Weights of a small GPT-style language model, trained from scratch on English Wikipedia: vocabulary 1477, attention and MLP in parallel.
MLP neurons of a small language model. Each row is named by its layer, matrix (down: output weights) and neuron, and shows model dimensions 16-207. Each number is 128 + 24 x the weight over its row's rms, rounded and kept within 0 to 255. Numbers have three digits each.
Before each neuron's rows, "fires before" lists the tokens most often just after its 100 highest values on Wikipedia text that the model never trained on.

fires before: " |", ",", ".", ":", "–", "\n"
L7.down671:099097132171159116160114138126114127085125137114127138079145106161114149105095147115183105113112110126113138146129127140150109120149188113093105127093100137113191139098099117140110169115144164120160142124148144105148119118133163134098124120184102150163128109129118170074182126093094143097127126154130108147156140144137091126108133142185100118128107141108167118099157118141137130111150093097119119152133166122128098096109124092116125130139160109127110135169121116142159122133124125099137152134114099175131145154124119103103131116142145116081134169069127098134117107078118114168

fires before: "\n", " rece", "."
L2.down540:135098084147116138159106168129154120126159164149121150126147095120109130176173126090150121122118134116125116109152140072098157098118107143110141130137123141132145140158075119148137152139160166123109120142097139141150141111154126126100145091137111088122099170149105096177116120118140138120172106108133094187150128135143080145145118148115111123111119101110110080119116168135139112105128139185127143142128102121106132118133147110116114139104121118170130125153186101127119104119189132128124169155138128137134081170122137126128101132097095086147139116111162108145171137089114091110

fires before: "ation", "ate", "ary", "er", ")", "ative"
L9.down429:123119129121111178139108154101106144105110115139123116077134104160148104136115111161157140158147081101140102150139134149125158122120094128103162113147126113107118104145116182163152148183057166132119167124117115108157112139137096154095148147131125128083143109119135155116132125121117144149145101154104130091115155139125140128084144132132120106069122140148113113122124165128150176127157126136128155132107127094130144131170099161122117101117130083130084157168164160117163129160142146109167094144083132139174110108114145111135116155123157098076113124055107131080122116109145069156

fires before: "ar", "al", " by", "ic", "es", "est"
L7.down693:139153114116145136121103098157137132117075068115127147169127095103108138142125052132140121151130139145125133123121160133151176088118109148168119097121127155155120126114096127122135125109138134070139141095118167124121106133077137114114171117138183133122157063131141133138139167119129104154110141108177130114135124134098097133165147136106150163144154105160107165106116135135127125157109117120110151170128118123133108131138185170150106167094155161077137118100114132156102109162130113109142139109127114129105140160116150117106135067115137118125123128109114162109137144131116118116

fires before: "ment", "ican", "ed", "air", "ly", " —"
L2.down666:149128081129117121147118112166130138085167094096119117154124121117115105116159129134128140111119137174145158147082100133088136130136117081129115117077125156090106112153137127114145099132122124115109103133140119185134122113122138122131161123140160168136114080151097166112160132129100143157106128132163122169114146085126142143178174098139120187183154149127122113118137095121114127166087070146103151161178092154132117113117147109102166138093138132087142142089102157173124110127143104134136077148129142115156137134140099165113114106130156121139089135127094163152112101122098132148

fires before: " |", ".", ",", "–", "ue"
L4.down202:091139140103156137095125177154149132127141150111104152077129151131113106127085111105148159144161170124137072113102122142120112132106093146174113131123142105111111146106142106124167117105115136103106140164136140180096146108103167140123124114171098120105141121084144136133164151162165118145154106101141148149129128118140120143124123123110129159147112100101171139142149180132156128123137143134125148155126125157111083136124121082119106129157175149153120185122089119109140096172157137125127125161159129146115122154136153111114127115112092095147120135136143064119144145024120148116

fires before: "ent", "end", "it", "ated", "ely", "ate"
L6.down571:119123150106149144145171169143100100079142121144138127100120115135115062154146138150127159108105092121111137134105092115151135104100145174151123162127113120174136101148146114151170133134082150100137091152132161137114138121119086121136144141129172164137114145137132106144127128064085131120126134132139141133113132159121087167119156094074142130072123141146170149119132098133161116097117124113100146136099134131109110140106174146103081148123115103140117112157111122136124113108156149147125112102139113153101154133142164161108121152131128142147140113099107110115136148124102135133

fires before: "\n", " to", ","
L7.down289:144081124143134101134101125121121151144133124093158141120123144164098129097111132089130090127174136129140115174117135138146154100143112125097142188138133139170144124158129116147154158112097111146161105154096144133201112171096129165133126116083150154115133118077132145168131152100135124163128136142137093139134129126090167103110158141097158076105116113129144129131095161088139104108154087154152113118131088130113144107126186114132118156130162101106087124114135158131134073140122162139107133134114158132112149150077149120102171094149108130158138085118134113161134110155154137151

fires before: "ed", "ion", "ions", "s", "ric", " of"
L8.down584:111109120155089138120151125132112152148157138121181135115128096157121152113096118121150141114168139131109171077173150154125153190157090121153102114139113161100130151150101113116099099107113141108096142120150144091133108145183152124142123122167100161149155118134139114150155129090114074111153136126125163122139067152111134117097103171134094120150143063112122126085108105142148144095109155107105128148115164085140151132127114124138122110127133204135089136123152126132130112127115126137107155102162173141146111132135098128126103101108088136129114164152119141115154150073137173107

fires before: "ent", "ay", "o", "ents", " of"
L8.down439:095124182190128111089125129125078158128126127131118143083091084085129130097106160109169148112132118099133070125123151116140145129144158107135131130107088166133102165134110144144127123122135112122138114141098133088153174106150130106120075134147141110149134114161114174101152138157168123103157169100129148158142104123133134125135084124139108150134101148101103097089070108122113129113134167091100125142143148127134142154144149174157084107129121112096115142109148096128133123151114164167118135106104168146143111151131111142138139120141129196166087144115115121143141156097111107145

fires before: "ent", "m", " of", " that", "e", "mer"
L2.down789:178113151131118157125183180112152102125134089133125114114113107140129117166152110128085143130110157149156140150148155089126136160127125137147127126180176129147136167097152122115097144147075110138154096112116123140104138149111116094125144101131100050121119175091136143131149138150080101141126128123142148146122096116157135114099116146126141183079140130146067127144133124085123105127113144130159140122133099143162132137122160106156121118166128105137098118123123148079114112123120118103125112112202130184107145107134139129128110149144102133145165137128090153098078110114132141136

fires before: "ated", "ation", "ary", "er", "ate", "at"
L11.down267:105107118074091121128103119105142128107142097200129125115093135134145077128092128157131137153157130132158127156080175115095144111105111137160150114083126142150134128135147126134152110132135129107135210168101155086118124105128109127118131160139162129117115116138125140151136149124126140113148115156135103120099134123122113125130126145144143133103159113090121157111118171122147137094125173113146132148113131101162160089147128115176134154124155113109141148126133170131148158124118138137117141117120115158128131109129098093149093118150108111074138083119115126148130143103131130113

fires before: "1", "0", "9", "4", "′", "6"
L2.down575:120152127159075169148151117142124133147111120121127090123154156122150127142121108098111133148100130134165108100156131100135106120151142087155150172140124119129110093138148163118126144156156131113140120120143141134107161103100143143113115093121060135165142097137093140097152127140129142135127147100090132169113147122157140108096109121111066131131122132115081110121141184147133090139078189166123141139119111119152142103141136166142167084155132080141111109145133175127143118130118089133127132132098182082161158131145169100157120126128113148127124130110105117124119129129121063156

fires before: "end", "ate", "ters", "ation", "h", "ary"
L4.down229:099134095158147146101124177152133128107169138095108171123121080111137135156115175068148136188153111154140132093141124187128104115107116141126143137131112163101136128125107138094113125145156165160139097076159100122155169115135121135126134118109075149156094111132149125131116149135090158148098132143127131147131180101105102113123144166167152146098126150083168112118126131093111112113149081116138127122094124138124116116138131108117124121170138136124144154178110125106149101144124134098130140155099110120150139121166095118100118057136130163151169124135127156136086137157142158161

fires before: " –", "ag", "ge", "e", "el", "ist"
L7.down4:103109153167138105124083147119157083117126111154116098106141080112084129135113130154099130104090154142142133122115127148121144124152139157102134099113147157171181112123117091112186129127108154130147080124097138115061106158146170081120146119131181138168124113133147153138119137103116104113141138114126152147146092133156091113150150130077101169132063111137149121134098121131108104117103100146115110156121084119086095124109141153122118122088147120094087128130101151175114126122129115153081167150132145125142172147152148143104131126140126120149139094118114168160143134110165114108

fires before: "on", "a", "om", "ic", "i", "es"
L11.down456:157090123117160087112140073141158107141088093131102091155151112118156107169119095123111112148153066119124180130098120148141098127120115125125112150118104151079145120117092116098152152112095111116124086140130146161106127069166119127108108105128183149130124086113132180135120121114145095132101132125167113161130144122136140110116121104125110149106117150118146150167130141121147157111146107161151140156131154185125112112126155128104134117175147083118110154100145140138159119130146115117153127121158106132131115151072079174122125179108134117133117132115139119172117169112144138172

fires before: "cess", "id", "ious", "ce", "ing", "and"
L12.down302:107151110146100110149104130133131143086157116109099167138141113117125132098135136144168116174143117078163132127142130093098104169125115102134144121114177085144140110144153111114134148125173133119124128146142105146133172090133122110131136110160147104116144094141146076097084141148157090125131160135143136120131113123120097122146135137097141162111177109087114147124118088134079124116105120120129150174131104153148132151137121155174119107155099103101141129117119158087135135140095109057153110132153121122124142135138146151129107128110155083118151122128125133153122133146108139148

fires before: "ic", " of", "s", "he", ",", "y"
L12.down51:103141095126132112125118126132137148131077149100196147167136105117139117118107105118116125126099112176147160125163097108166086173182092122138106127097111147160081109141119148110140130072126179146070136104141097115116161107137103143137148100138132094127128102125152093141121138183151137143100136114140114155109120123108102130167133106074162139141107175144129105101151131111127131122137136146130127154119085141162118125124112094146133085130093146128116106139172143137126128115176122163119128105122132113171110154118144141133087089088110152176130139122099116106113145090164130129

fires before: "ic", "ent", "ist", "ics", "us", "ely"
L9.down585:138089067187139104133138127156108162136121157139140132145146119135111105187109131143131139168122080126114123150111104078104081118144127121150108171110118162175102084153167159099145124085099136112174145116100134130092117124112132143106160122103117125104112110097136089178126136148117128105170135146144130164121126144113113135122144164150133151107096105163110121136147128104125109125131090120144118137128137145143133142150190121150135106156116116082126130103130154127089129116126135111150132131118157156140136138159177128120150129112159102112110134190117089114131141154115071137

fires before: " ", " |", " name", "otes"
L12.down625:130086133113067121094142122120122138103110148167099122104089126121145086128144140118132141146132144177134089130090144082106114101132112137124191134132175136158107111111141126174130111119114061133128139166123131124147119124152114098163109151134068139125116115102122124115095125144106113096151152160121141084094145106137115100144164096131113124122075134096121120170110128080126161098167172062132140120166103125122123115124145092112155129155165139133155135113130109109132165113130141126148101132126145182156116111111153125115173149134120163172114121122092146137143172138170107170

fires before: ",", ".", " 18", " 2024"
L12.down438:169091140097140147130125134126102106133135140110102099101139114129117138130105130132128106144122091136126117156148117109115125151138145130116115128124131093145148115120131157126125127139127124108143138111213116124138130157107117117125151150124144102117122137142102111173182152106131113098101109142138130145117124111142139098138165147134116000147122132136132151114157134129126116139142152106132128112161105114117118141129142151140157122133113111184070108131086119140136141161119107128138113132144132143111143095136121135132122133132121115139120132143129111112107127127141148141

fires before: "2", "5", "6", "9", "1", "and"
L13.down60:135124109124112110173111159114138148114179129141165163105105135130135122142110143127121150163100153124135133147141136130106114137156130107101131104147108140162081085147168144103099141159114159138198137105106127104136100137134144155138152137123133146130143132069079128113127152155075125114139089117125088102109100140128136086139140138159122163152151098137160113133121155153078119105130151136154124158126156106152101076052139154092151112084120127100148129143149156140078108121164134110168171121132143104145152108139148105109125103174105085127108123116117144099150166132070145161

fires before: "\n"
L9.down557:108128132085139141161155173091130131134127134130183153130134109103131152108096133129160081130085100140117156144123136108142164141136115148103128160156095107146129095141155151126140130143127123114169101130113121090058132155094084142097110145154131162117089111120119126185125083087078108139089102117105091119125096111145134091127117145119154101147104105158133136131150089128118081127127096131116102137170125153085132159199080091151141143124173143082135149149159096131126098125142115118131153140125107099113116131151170163138144134143160132150118126139162140135136110119123137125

fires before: "\n", "ow", "ished"
L5.down108:126117146132153085116139089125098126113105106114163105139114144140149100173148143135124138112122119074142117141101112142106132132162141127142088155105127100088172101140100100112088127142143104128138160157126170155123124131120171092118156094094147135106125169089140119137139149115143139117144091156120123095151121130119096118120157179177170197127108125153115154125119072144117148134165132126137129129110118154138101137152165105138084141135149144132133163111103101134115078152135112139135130101116132154090122108092148127110105119150139140123138184100137146113132106089128112130

fires before: "\n", "usic"
L7.down117:127128120123149136124081177153179093113134080095087129158110125101111128147120129183152135149096131084131130138121084133118107090103138130116122134116106094156105123078115139138111073169124106108138130148112140147146128119135137151142084129195147126146131083110094116123148135141127135137111088122122122163121076130167103135075137127069118093133128093156109134137148099136117126138148118124103141148134127118133140135143089145054195149142143137120162130115193147129110097126150119096157138134168147086172123161134161145102115145107102147133123106137128104169155107132119108110

fires before: "ated", "ation", "ate", "am"
L12.down149:126111154128140089108115118155134157098170112167098120081165111153121112151101121141150113154135132099190097105144095142152144152126109129128146135133144155132066176124115188146074139117125149138138128107122131096147130102127113178129118177107140128114123129110135114101119159184129141100117160129095112140159135119100135130151110138163148098126140194134127091131084146123132137142132115147132123137140102118148123131147124110134114157133138130081139154146103148094171133167106150144137116079082124133095118119123104132117120120135098126109097167163134112109141124070174127110

fires before: "el", "in", "e", "am", "m"
L8.down228:078109124148150097102114130135119095154108143115117142161109111121136123146072139106123142137172120167119149103104120136188170127136151132092163169126114124131153097099145108133143158136081116108156115153126174162101110096081145092133132130131192151150132145109170162131153109126132104140114101174131100126095116098192128114133114104116079141135102129159113126116141117142137142142094126140136129131115127118081140117130136121127152098138142141135133111145103101121124105098189093130083183122168133137112155161163123139100156114097120124095142126143093144123158170112099158136

fires before: " (", "em", " 1", " d"
L8.down752:106113137080144125122127122093120154129139133147114117124088106107087111140117144145162169145143180169124118160165133104145080144126140148099155166136176127132130138131161154150105113146141099105116104114122144152110093152149126165126122126107110126098141138076177096086142165119116175116159139181117152076161128124124134161117156088125150048093138123098130097135128149126159141123124133065134117131121158077123153137137120088105156118167097105116126118110175130135129101124106114137142122132144110129116073110173096116130165088124151159134149125111162111130151114077144119148